{
  "n_layer": 9,
  "d_model": 448,
  "n_head": 7,
  "n_kv_head": 7,
  "head_dim": 64,
  "d_mlp": 448,
  "vocab_size": 2929,
  "activation": "swiglu",
  "norm": "rmsnorm",
  "norm_place": "pre",
  "norm_eps": 1e-05,
  "positions": "rope",
  "rope_base": 500000.0,
  "rope_fraction": 0.25,
  "qk_norm": false,
  "attn_scale": 0.125,
  "bias": "all",
  "tie_embeddings": false,
  "parallel_block": false,
  "init": "normal",
  "init_std_qkv": 0.0218,
  "init_std_o": 0.0218,
  "init_std_up": 0.0218,
  "init_std_down": 0.0,
  "optimizer": "ademamix",
  "lr": 0.000236,
  "beta1": 0.9,
  "weight_decay": 0.55,
  "lr_head": 0.00786,
  "grad_clip": 1.0,
  "warmup_steps": 233,
  "schedule": "wsd",
  "decay_fraction": 1.0,
  "decay_shape": "linear",
  "final_lr_fraction": 0.1,
  "batch_tokens": 32768,
  "seq_len": 1024,
  "doc_mask": true,
  "train_tokens": 236300000,
  "steps": 7212,
  "dataset": "wikipedia_en"
}
MLP neurons of a small language model. Each row is named by its layer, matrix (gate and up: input weights) and neuron, and shows model dimensions 149-297. Each number is 500 + 50 x the weight over its row's rms, rounded and kept within 0 to 999. Numbers have three digits each. A neuron's up and down rows have the sign that makes its largest values positive.
A block is one neuron, or neurons of one layer that tend to fire together. Before each block is what it responds to, as a language model described it from the Wikipedia text at the highest values.

Responds to: Mid-word fragment tokens. Opening or middle pieces of words split into several tokens, where the rest of the word is predictable, e.g. trans(fer), d·iam(eter), d·ol(phins), am(ount).
L4.gate28:482427580492523416524386421515484553481483455494397506498506611522453524496498404492589407440465385439451447531506573383521511398475555466455628526555477517515513476458521404544471608486494499551514474535425494607460501537441506445450501567501441469537453537498525512485497469509416380468547631595574543582503430580573606485497516475428541481536519494567533467412514478519522545561457544433437517485547495472509525523617561592523567473555538453463
L4.up28:483501463456552510510596480518499590509534506614393497524471450588535492546470442542545421496522529504477524529540507520585511468546457498470448497488521558447431549530487533523471511404466545391553539548515302520453532465477501514403486619488408422525514507473497575440427452495555427484512469552522484553414489417540536546500410498504552533433493541469495525449597536656537516552460514505448486497590514495514400546489560515421528445468412436435
L4.gate118:602520532492397397511410492458542514470499552432501526595513537519557453518500598485488469551566528483455353539484523526549537531484418509458511517464452383542494535654440553585499494616489473472466390576488478532389557486524553501458431484559471494448532580534509596541522476497430436494437540488512419427499436518577552476483534523466513495599510502579575514461482425510519509475521564537523515552414421486509448544486566453475578473448474591444
L4.up118:612550506419441466495414494458485510580572582378522498526495384530561457516439480511567542515488510440435323490530505471527401481417454550471448444414467466473541476511476431594529531507531473443475406542537534548483534484520534482427494521530470523425532541485450581489596477511444531559485560484485448506534442535493421475660553551510550468561533464528500539475469542577519588519564513524488521551531446550433578529503488581520562548494514568406
L4.gate167:482484537480511454445423505491480613459456487493473542473527498567604565490486462564590492546442517454351330509551500502490416440364498570480500525419450426442548561489525485521505502510579442512477496459470512606502579494496566444412462581543484543560586629474494553414481483511491464492515550533443482481468504426473567468559470547458506548492446432424498598519525419518540451404505487537461560514606469447489511491569536485575539519540513523454
L4.up167:492478437554537512467409466468484529494556473526415560531481495502476461498489552514597552586484502464359398506510496513489467468400495450473455488449465357440432506454541452504484452612500428540514482510454540486532517511535522364481469495498488460590545513456473487467512533366431459506485549443508592420480442433519486470491561535485520503563452365534507558496485486599549522483549529457474493449554468549508572461474546550513500443569577513533
L4.gate180:620523405452507449498448410486453605525469491516546459542478459529514558455449540403549419516519582483485478563551427523429445541399558490404504537454461563453598527496548430505460507456580578472546391476544502478482409473489543462467437542526482477520484604534594427518574466426415483441476534566560520469479369446489447442513499547426540470606494420438540484434551466496509486449523520552573651474564478491518550485476517466514613506411518509490
L4.up180:573494481471580461505540486448473525485525471537424482515506546530552446503453539437504507434486492558445529533530436512445469511363525497453519404455486519498515504449491461527492598466502557539555548460471552528479509519477479481442497511510540454508490565536550435517485433399507464456458532546563512551535466405522505497518478508552465549542430430440589492394469515540520489481536453527581585414564508540506572530521552482515604459361553429515
L4.gate281:557540511547507509603505528527485588531563474481506455431499498547537590446573459480454493504499503501452518499498495546503433458425467558554463482551509459529517495518567439442536479541518519399485470448495428534506581458483536437434563451436424576557476452375587610509509517524466529520586562514520467512509457459440547454527444523511542406534490495572488560476482432539534516539569508450537546449590298472510610551562582520467518564506474433524
L4.up281:522575429372521434557420444548507464412472602460468567515578596440538495487445557555467416546430478521484452484515517541450515512468510530492477488498538405406535436505492539465530521512490383395547402495532532566504485509530481545492518478488475516492482514509566518483581526477414546476556537556472482567519496575518537462524475517478477512519504486478465516463549474488563588485488623585512540460603550499450457485536534416469548475488420479440
L4.gate347:496574511434550483527535518418482533519523492514492477489535476463551491548460519482638462501580422437426437524500603486510402548402579498477426488524487452461477568544477554461557477525568580520436441518482492552438500506511444478401565462567527549511511422317565577519517481517474553521460490509582424599436543519496564535488422485487440569507484502518470537443615444521603612385501547521416428586534473459538524468455446560528502482463382547541
L4.up347:537617575446456438562503520475503491505440448492526448453537449474643531434562597514558517456473536486403437518521474438482464444380524527484442539517465507496521500533478576428451542523490625505512555488584491548476506462523405488496574510464459600577441426452605451512474506564527487567554516456564408585523386476547504442502483483531438473514494508547472496450551503460552563432465504525461433480572474545438495450554476555550492530537440512542
L4.gate371:507507506482516493500510465496473510515455566532438524504516470525588541459466525526488512586515466450441407539460441514515498448432428547559550507499552403483565511461513524522514472499556547517562528520496508505452527504508509527505513500606512479433570425391461471458619482543537329576456445493535457492509461512466470532526514487597515522575318443522401567428554467514529530461506504483401549527487524480523462590603508493386499592520533512485
L4.up371:412455554464482452515534472459495473464353488555416510406540450491568540386530536549519549493388492459487419508581466528462411437417448554462512411584450544500480533476472530469513534409440584469526488492562436480549460571439447462442438500523449461436465515446526511508505516418541401485501526437553442542517520425583465575595539533485488528533386448511459546474575535483469534479438505502460543563459519470462436508615609500454562550522617480486
L4.gate436:522529567421523507492522502484474530536483479485548488546489557571473573458462451558488482475518452492476377522513479486427433506468583463540540503435474491467500511484543518515397523486471546451500373534534405547560446663427554476448497570566507489562555580528497524475555542482450401506613531535492467475384468520545456457513457560446473472569483516400440484527453442548515522452473540444479539507565424506575455524563536525509520512465477514485
L4.up436:434566502549567444427510534594526473564470509552483378567502468409471498521487482593472473496582424451522516514570552499443510454518524486513536553521492558472509581593502501508547498434416537530447464556531509532492492470403528538508544476498589462500553509511340498474483497427410440461544516454495526458494483600455388511627521473440539526541433417454552473559416538622576541408488479571480459502406542470531430459508516464497476467497544495502

Responds to: Split-word fragments. Word pieces of words split into several tokens, either the opening piece (organ, m, n) or the closing suffix (ations, ters, ices), most often in biology and science text, as in organ-ic, m-ice, limit-ations.
L5.gate25:564452498492443496557469525530518485498499559497605577588500518625529501528459453474603412467482480501480425545453503464504478516457457439499394475475452424531504520455539479502426438552478520454506394546526421521419537461547515491480531580570502486507443650430576503437546500581444407498546440468401481458530388351481392520529619495412459505436484545533469483510493481489585493458520568493556611542499380559495455516525570532546532540520471491407
L5.up25:457591431438517393494492563580504529527519512491535573513549499517501452509497523474539550555498481577460377527489431492518458485489517529453453418434562475483544531500603418529556493508539542377525414585492419381501481424519501494468567592576456471496581469416529529404499499491381492535552590516469461526571433410613500450506458529472548509502494560444407469504501436498458453510552492500432560498563409516550573549562553464538495477535605470418
L5.gate75:530500508430466555526569408396503556513618489402440451576460533524664549514436482448555454488522514512511492495466449506476553490426471430547491486477439492457564535549541443550532428526571498525453359412440453528410541527511565497501473549517466602548518521407577554494494567548482550569569472504560489475540478507469509476460486580462397488488437499531475489483553412486543529482483588453438529521518475512477534475591530539579537541492468522504
L5.up75:496490435407432474525500460492531518445444459533541507468581461513545551451478542563405521503557587489431402482522507521508456476457432497437496553430468474470574489530449521458521559597511475463567460528467428508493498495517460478524500584516497479503484534446457548446511595538457584474454543549545522468520482481481503513491482472454486467445604530446501541519554418514508521458468484506528547583584444461502420488481509525599618589580529534542
L5.gate209:555476462463442567474518518537535529507512485508540430648492481580557438487485585391523503506516511446426504479461489625550507596399485555559491575403470454529470519424548463483463518496463485464490465454481501516437504525494575477381468416577463494547575539445571459486487478399481511520546555538525450455434419428495468519560500521501557494515474391505457585485495521554527473451549499440503472439470484508554461499546463583531549493473496577562
L5.up209:491411449458471535481568524582570416581522542589536490558490516531467337461429488450601520521469477487415427471495510513529459580498507482540554469484474515516589531533584387491514571485434494465531482495437459589445507474434517504475456566527540482533444542434552447471579529469465526566454576577513499516471550534515485401578518506470557617542576461495476510483536574535491467454481465415504467395493490460518491459503526537543539519480541497491
L5.gate238:483438586516414524554538493457552589559557531395563413502404419416647550483602450455568525480585544444388495566551471438513428527493579531497540560510552520476533518407503454486534485570482522477554433487430494474529499512538566408459582566486426568530573557344543587512351476465481492451586520572524488562454445530392525498535370476423501524488449496595407385509462416528494456516387541553579425522545514476533510515520470595533524559566497551456
L5.up238:487465414431400513425464415543479530457569488546542546575508510513593534505481531511610518508630500509480398576457493531439473527470529498456619604433494535447590465543565461583499460526555477496445534455523499503474476543518471475454460572484410532569463570472483549520585544505441566488539459484516500407358494453398470540503433493438504523544446474430452488494516459545511575527521507590485491537529510448541562494533532500489583511455400488454
L5.gate267:458514489498572528578543546456544511438473467618475538510492521493583537474474544500518482591581463510584445417572504448445485572555523489520548471455546540530571422533645563512581508537492483500420437495459448462496561483466507551530588588551554488432612438447472449464502549601480507483493502509469419424432403552508450481436474488459429432466458483504418461589495459538524617482543419409512514480478416510397509497525521518538527484556452525495
L5.up267:577524477572468521477571502528485565456562488512506437493492498599652492470469500483526525601439513567532492452510506510506575562458517544509464517513512531422464477532524445461541551523479515493424412500552463491452647486471531501440427657509506464536536532479562549520442519508475491486502475484566439531370466487577541448509461472500490567588426494572476438489513469491494501452382536481502553486543466507524458466481484499461531529549452516451
L5.gate281:532409568601483475541502450467542594464519548421563483568493476540488416509418557528549449557475621472532529597472510583435584476527487504470477531499555513454442474533517469525460418545508501475432420460449416532459442506536489460457482507506457507509547558470480495461477491501512480476513552521427438462418437439533466512483567507526451494579504508569479509533482501469555471472520536432516555463485464475443522523439563519485488504497411498524
L5.up281:428556571472616408506540505524525435526483470590497505571437437492437421534497479528469499430510565499544528493469461590441519546477496497516535474486489483479535514546506470569537422473575549508521469493466379498523426511543539568492513508523530505559489574450520418416556531605452474535528580486449466506453475468493473540519517533488477489555434545493462477540469507429526516398480492432531545634546408446534558497514513401523519528440518494420
L5.gate341:510493577453515544472544476472488597505485489529531533458449541589653504479490473425540457466543442545443471567473538522557536532510472533514490530428583426427468472437483542543470497478499525512482442448460385505445616469571507512486519484478516519522638523424449585535482517460536467482461555614512413549475495539559550482507571595525524473480547442436493526457550391490506542524508452492451409508561492558524456399444574440537433533524490480474
L5.up341:439442506510502587532469530456509510479400504512548386418520533573528523470593445490464457499497577532495478476507405440519552511394485489470481481430495494485456441480545502450498543485515549511477439465521417526415568500484527495539490604514424453544555484490492511545494454501513575503539589542501457579383468530524583491516560534519447469469482470522500514445525455446506506520475549415506456467600523544491499365488566491528599564542462545456
L5.gate370:564470523542463484476597518510459558442526518535527487450494548524530529520493533467492471477530605435524544472450421514391509593417528488514440433507489504493556498502486494477460599523584540499573389481421521512533516524517555433429554523504470440495543533495577640514586559495473543502476487519580498561433413484504533429482454466525498517459478583470459483439542438519553520451403589508484576511602486530477537487530623483546514539465490536518
L5.up370:483542478448428516472523430478490460523453532538543511479502587516514517435516477516475506568530528407568520453530530554475524520474503478517509432536581535547518443484545523538446497478444489466477456530593532503440544557464593479436546504545559442526484407504433607482439533451398564533473516499485539518465452478459513441559399545489409435459490503448452439632519331560542602516431456541587491572571434442542466505519533500546545562518470436510

Responds to: Equals signs, word-piece continuations. Mostly the equals sign in formulas and definitions (y = A + B*x, i = 0, AB = At bats); also mid-word pieces after short fragments (c-y-cling, t-al-ent).
L4.gate165:590504485526472465571489529431469454524549502476395505486485476488530599448596422473490535525421462453489381498539540556542374524448460467461516540495467475490485538439495393411519491610524389527548525487329554547535530493410507502514560487503484452507476485524490511493523539547523603469545495496549480513495475462474571433620449505495555353533440479401639483514626483444487472496453531539551479494506553538478500552531490526536571528470559489562
L4.up165:496482454442496478521434478472455561404494529555484536517441491541463478407413454509502449522485494467528370505522522445498489529507471505487426595581465467460501423496538509470563460486453603444510523597440468491481480525522425516459509492507464479475469448434460463583525450467451499433535536438530443613604513480525469520512589434423591504527509583465493541514515478538474447494572528425547531444507450494551513457497511522447543571420531481401
L4.gate188:483427504459587473535535467520485462462458506609407496496514542363485536505568461505479519434549444499501483528536614495452489443488490555499536410542447460580531448363493586414444508520517473631555413549512472445540505548524503494509532523545506496522471506518507488414508450546448451431485462540497493485514467646496628511519505531484485448475503596475548566490467474513520505536460458472475589518572483477455469453631518623537475493488488549565
L4.up188:425518465466530569509603488484496475489458539541415562538520553483460490496513435437531565469575451563479520458546523461555522522537522444464474463467468466492563435477462447526472549529507450468406488454432625320478347485422510583514561483471452426492465489510508539436496494470481524468537419601540493477522580554472558447478439455501462444534451457470537496543456522572522362503470404476547543518571445466504435440559427535590415441475499483471
L4.gate242:455518447510511500443491602504433500517466512557469492496517512658483483513528487421545432528580496435416455429419523510489385451448418518512505558471509493528535535554473489455472535466485558433528484482439564569417526498484553530472496550511530465611477439452434592435536449483484503506500428429384553468433435567533517450508539461461575458534493421478485598486591454520542522535472500476450518519558516492596540510485497585546456462407492363466
L4.up242:462490515480502517407561520452479419509429499598401436572562595592493517519538533415485513541534569462442438501567512563433425478500452524469442490491550515500407516567503559446502575453511599534542453457483509593505530536525482556454506472559501403537549560460515561512569443469480405482490482474521572510515435476543512411495493477451588430490459458436450521524500468454439490395459545499491459501576536464481489441550539592476520391474550370442
L4.gate244:429441423443566442409533486569412503514410526499586586477582493510521495508447475556480504504489488515534493515501524524461494488596492487543560479470530609480463451503443577429422492495459526440454565514404423551503444552474421539551532534493580521478462491478502472417453484519467455458476535558509464514550499494484468559458494520547534537503452570494548475546457489480467539517523443463456593439498410460452491406542539470555555589585518524588
L4.up244:490494474495554552458439465465536486509465438456517580466523498476467489553531575576520469503526439466526535525516502527526524568641488483565528486518518500467442398504536565537567461477504476508531474550467461519553515503450477453493637481460505418476497483519517501422462519523616563512506526495472561529579459524501521506380595432509563495466537527539560500534489469458533549507511348374516460504483479519477538433501452510448502478545576508502
L4.gate274:403417480518578516553487469552496494581504510446528584440558475518435473483482533492545483524565540510425495519503597458509451609443418436541410486524476458461639481507464594473554488577579455441507422483476544546443413487511449539506558438584463511505475445449568506510535458461531492529498504479413391428494512537509553570405533474421558518524471528420456550495503511536474552550514513437467495513477384487527470434501514468603493483450389542561
L4.up274:442423526465557514665428510490479519525473500481444615423576542523498505463480520480552479541404447534606472562551477465447455538481453479476451528494420507450603547534477555501547520547489469501573464494606574554541446411494463542532461495527470490479448477490577482521540545471502407491556591476539432479501496553501573521445551446403450414461512539480537491534486547453482547483527475470508548450510500509452481459563517541484496525498454523509
L4.gate303:483578440467487479502456431547455546475530498471454471495522512560437537466459506421506532546485452423419449482417557514504444511475592538480485485524445461547602489489503475509502573533520453594545466567425525437445527517549474612436541457587505489542505519534535526514536495491472464524545517434466454450559420524481532477539525567414489487531500449509489524531471504558475470516490455553518568528462597494604514455594456519491491571496482465493
L4.up303:463404463531478519514457448528543490476574453536485516432512469532504512497520537529485494501455526450450528521539541452484476563527553492551480568557381569543488433490523550426476590412549507490610470543506553498491473537491468549465525548486443425540517553610545534545563431474480547533490516519495481452523419501475464587493509523357441493496560525563510483437470499485435505494416541458517467496519554548573510430595440468540485564553512459500
L4.gate412:452472436501503514477592546493466551451509517543468440433479539561503472459464422510517475485527520516470544451480475519456475473416558536523512528500459544383476460448508540547487514518533520364474506419408518497522525406483533459489424520534522474531506527583505436469578456540527535498509394464464483458478449481493493468505441514490531570546410462425548531492465527560542406523479500456527540462475535562557518467563466489553511466469501498522
L4.up412:470475402472581448535453435544406493468586495481534556475557479551455486605518657555510489486521467425432509525523581531532445485463544573503522476537458353548410475480485430562486444575470472410499544486403483548456527514532478541473494504561520506470504540573438361533503472527500505443455506523474469439493605596515522494518476456598543530449496414361536515579490506528446466494535511522533512458467476505506547488481480513526481471548536556389
L4.gate427:532417541435469487485560575528610651387497580482468469494439538513517432521529553533518562466518476453440467499502512496415484524430504561494568497560475578462537532582463503460503525529506606477550479475428463518512487517494572456470424518556469455528423552478603586574569519442467591529539512484527518526495532507540466537476490500600479516556416491548518483404486575549487510471477566585529588504557593534503564490433470528552474510486560521565
L4.up427:516446459378551528489485470453476544410493501552477545500493530530477543536446475578470442568523503485348516449505543518490475611491434528379551518505515581415526406508548500489478493491441551444482489475507500608502456516548522498443504525539471459551500560502498496475489532393466530537476501490503412442444553532510513514547440459545579458562436507500465579488550473535549467424486472484481514536520485545535463505404502444511536492519480495550

Responds to: Is/was after there or it. The verb is or was right after "there" or "it", often inside quotations (there is no, it is essential); more weakly, mid-word pieces like m-akes, sh-all.
L5.gate7:516491504515445483501513547511435479534469498479448487465508445562500527429471532460485510524466438415413435507527509554561529518449461479494489545536442542426509476560528506490543467567532530477474549604462592533510491433421627464429495456604567442530449503518556420475577494460483503495603452472465443470509512460574501472502480510497522528492531464452540456544473553549582490446476605521511502468597544484647542477526524519570531477420516495434
L5.up7:519431621503460476491530467521546457528422505515476560403508506540522494462464501530439526498496525519467476341536541479489487517487545471453524467530452611422436426450451500403497613443488516412477541510556580503543448471429551511586434539589553531628430492590492416522500532475380542446500494572475473470497631544528566487447478463476566530478424540510522490465457476496550530450473475536549589453416503489517461431588465490505528557495520510443
L5.gate8:498460435489552584512488546500419522452483562523513407519500533539523539488471545556469501507528444425471405468478498459602439519398505524478463499488597478481542444518490515481384479543474541489530477469455444490492525532564603510370532501635522459554376521495545452467413578565482514488588412548568448537489433573505511484501527499409543511512404542502522520492490524545497551460433596458551550486589567607562509526565544553545470486554488539506
L5.up8:486505502456569459479531571458486578509490479555457436523550461576391457564519625461562457561477422448503527522521495492418427541377558507431544491505462470397511485458427471400521505593545486462435514490450444489473405553458457447485462497579553452486533487509488448455568457446558513527562601483535393503566542494495558486421605406491493493489513481494559526554498508549445472466466461513531488508439476439517531472493406515526559466523527552496
L5.gate65:496490465442435442499517432574526438468575484535496466532459485532475510472432530454460502551480529554445498467499557526444515495528533540546550608511472565417549502512495511492446434546489464412500530492528624458483366508529505484467561463553597523525554528531431538484503550453574516512411448462558430562420517486489519530448514571519485551465455514404506473453535551509549478517448503422502553549524518501477538453476513546567526527518381576498
L5.up65:421476462519491442508522490538600432431466508636472512467573471478486584475528555576460585543447490564447501435537520530556550461451456506428478572472479545447502500531560514497430560435483545449598619486460589503515434533527561510463449495522519470532414555537479428525555549357512406499475519534578453579434510478433483545449583594491448480474509468456478476502506575570470434434381558509503534451555588608453478468462557580487547517526457511428
L5.gate90:527520523453542532536536509471459477398406475535456505483545443517428533458472518531604480435602507530508491533525608512581530481525589493558477578513420492498506420519475599495526566554570512461486479585462430515526447526474495401466524520621570481545628480486581517508514555476551478488479501656502434480426479564466470467567494531501504477521413488422544524526413495548534506479484515415496597524561433473522527521544557480444499537460536514553
L5.up90:517496574446537483497504526436468500541473486471418527511531520458460521506516503478489546505477469494480581504515494503488480468524448601496439430609510578488499518506368461590535510486502503417563587541505509452526408480469506492521470525519441528584533482554493539539565457571530489573429501601453560493554657565416477544374562470482519561520481527487550459547457533546432552442393535446548565553519457491549485480510514480442491486498457564551
L5.gate113:553522560438477435456453488547480412475479471519463441586554439410445526508469490507481464481523545502510530563512558535502526484540486544479434515536459505548533447486511591501421411491569519549565498510447498514469538602443479467518630468482597524530521478499447557417516531461469463530473505557492502494467513526424452461457421611489488547534475513525538567484504517467515432523545459521466483583525492519519498410442468449450555542405465474446
L5.up113:507422446443390486507589566535462439435577550488443462479512511501562464508570504450556514534451485496595484506465422498420437467480451466493453583516483469473561423440528590489520482492535461450496550501485513555519470490487516460487460545578424528499546475534429432479489420539527447457493508475599394521574493550553489454524577523470461507500512520558488514444473504522492529523518563464459520395487479470573545534490373514448416595488444499450
L5.gate280:381491443458546537480535466511451486532499476452445579436495544485376553492559500547580546520452472459491516541474493457470488439542445535472464502481470555527582475601514509489484590556534587368503462501559610490474435439499530509534436533568530465523459496469448566407483522554489504521556554398519448465578589461567487433412599477510537546484469624625495554527565534477523462507544693561497472465496462464527573458524537466564526508430437472540
L5.up280:479479416416522526473522559418494525448439521453571504480485492478375480562517600416538361544559536415530570498478507578463499466541454503563472544537574530532526410527524602537551500582518474518511530508470654488480423522553507478484503387555565450478437462456506474563498470440612498517476458508502422522540502467512477490495526514554503586519512489489543546494541551527491510422462505557541511434466522523420486492420524535467509523347420497564
L5.gate284:560405527567468439446540578518472472518388475552414428496453421473499519428520511449482550544537449480475428513459531456504378484532606592497526466533524487522628459454538535487533491514547514521618540464530507514543517476471474428567538557486471489511441524463522432455524411489395587543484525547491481575543468488514508445480605511430556502463574483451502442454410462484526503490510500551515532425579372495527556553464428570520410600362524554493
L5.up284:514460501575539473501481509476419454514391570516496470437456484483581575576445548459476381452607532454584592458430607478606571549469542437541520438472445537508532433562522510509466531462596489562510505631499494516469502515464463441549461615543533453525500532546466440466534506471420478467507471543480402461500569633399548458477485505509560529532544485471473519402466571523523523590496586479480497452530511486547620386502451493535603479426572493499
L5.gate389:539524449496533461536506475537524481388512535539458487434537522550531406521568551491507395571519496496396524544498496543549475521435500480628399596476492512465505410484521563483478568504533543468598514606503480574444443499455497507442482518591519448505558454494478413497520479526579444442533473439581439544551467542471485394538491528502489536452490486464388438460452564485580512448561545493498580517460420543514542473466398536543534511563455506414
L5.up389:570382543469438566530547472474406552391502500581563520402558532593611493546570494509506565530463520537474462518532572423550488530446493533539495458523576429498488490507468481536437568495457546473531499508538408516440471459452567563520411508491547491465523466492603564583523410578549496452553476516531546514510439521529464429486498478597506576541516425445404430483546475470573506505439449521369545556449547584518423491446486533490574582571547494452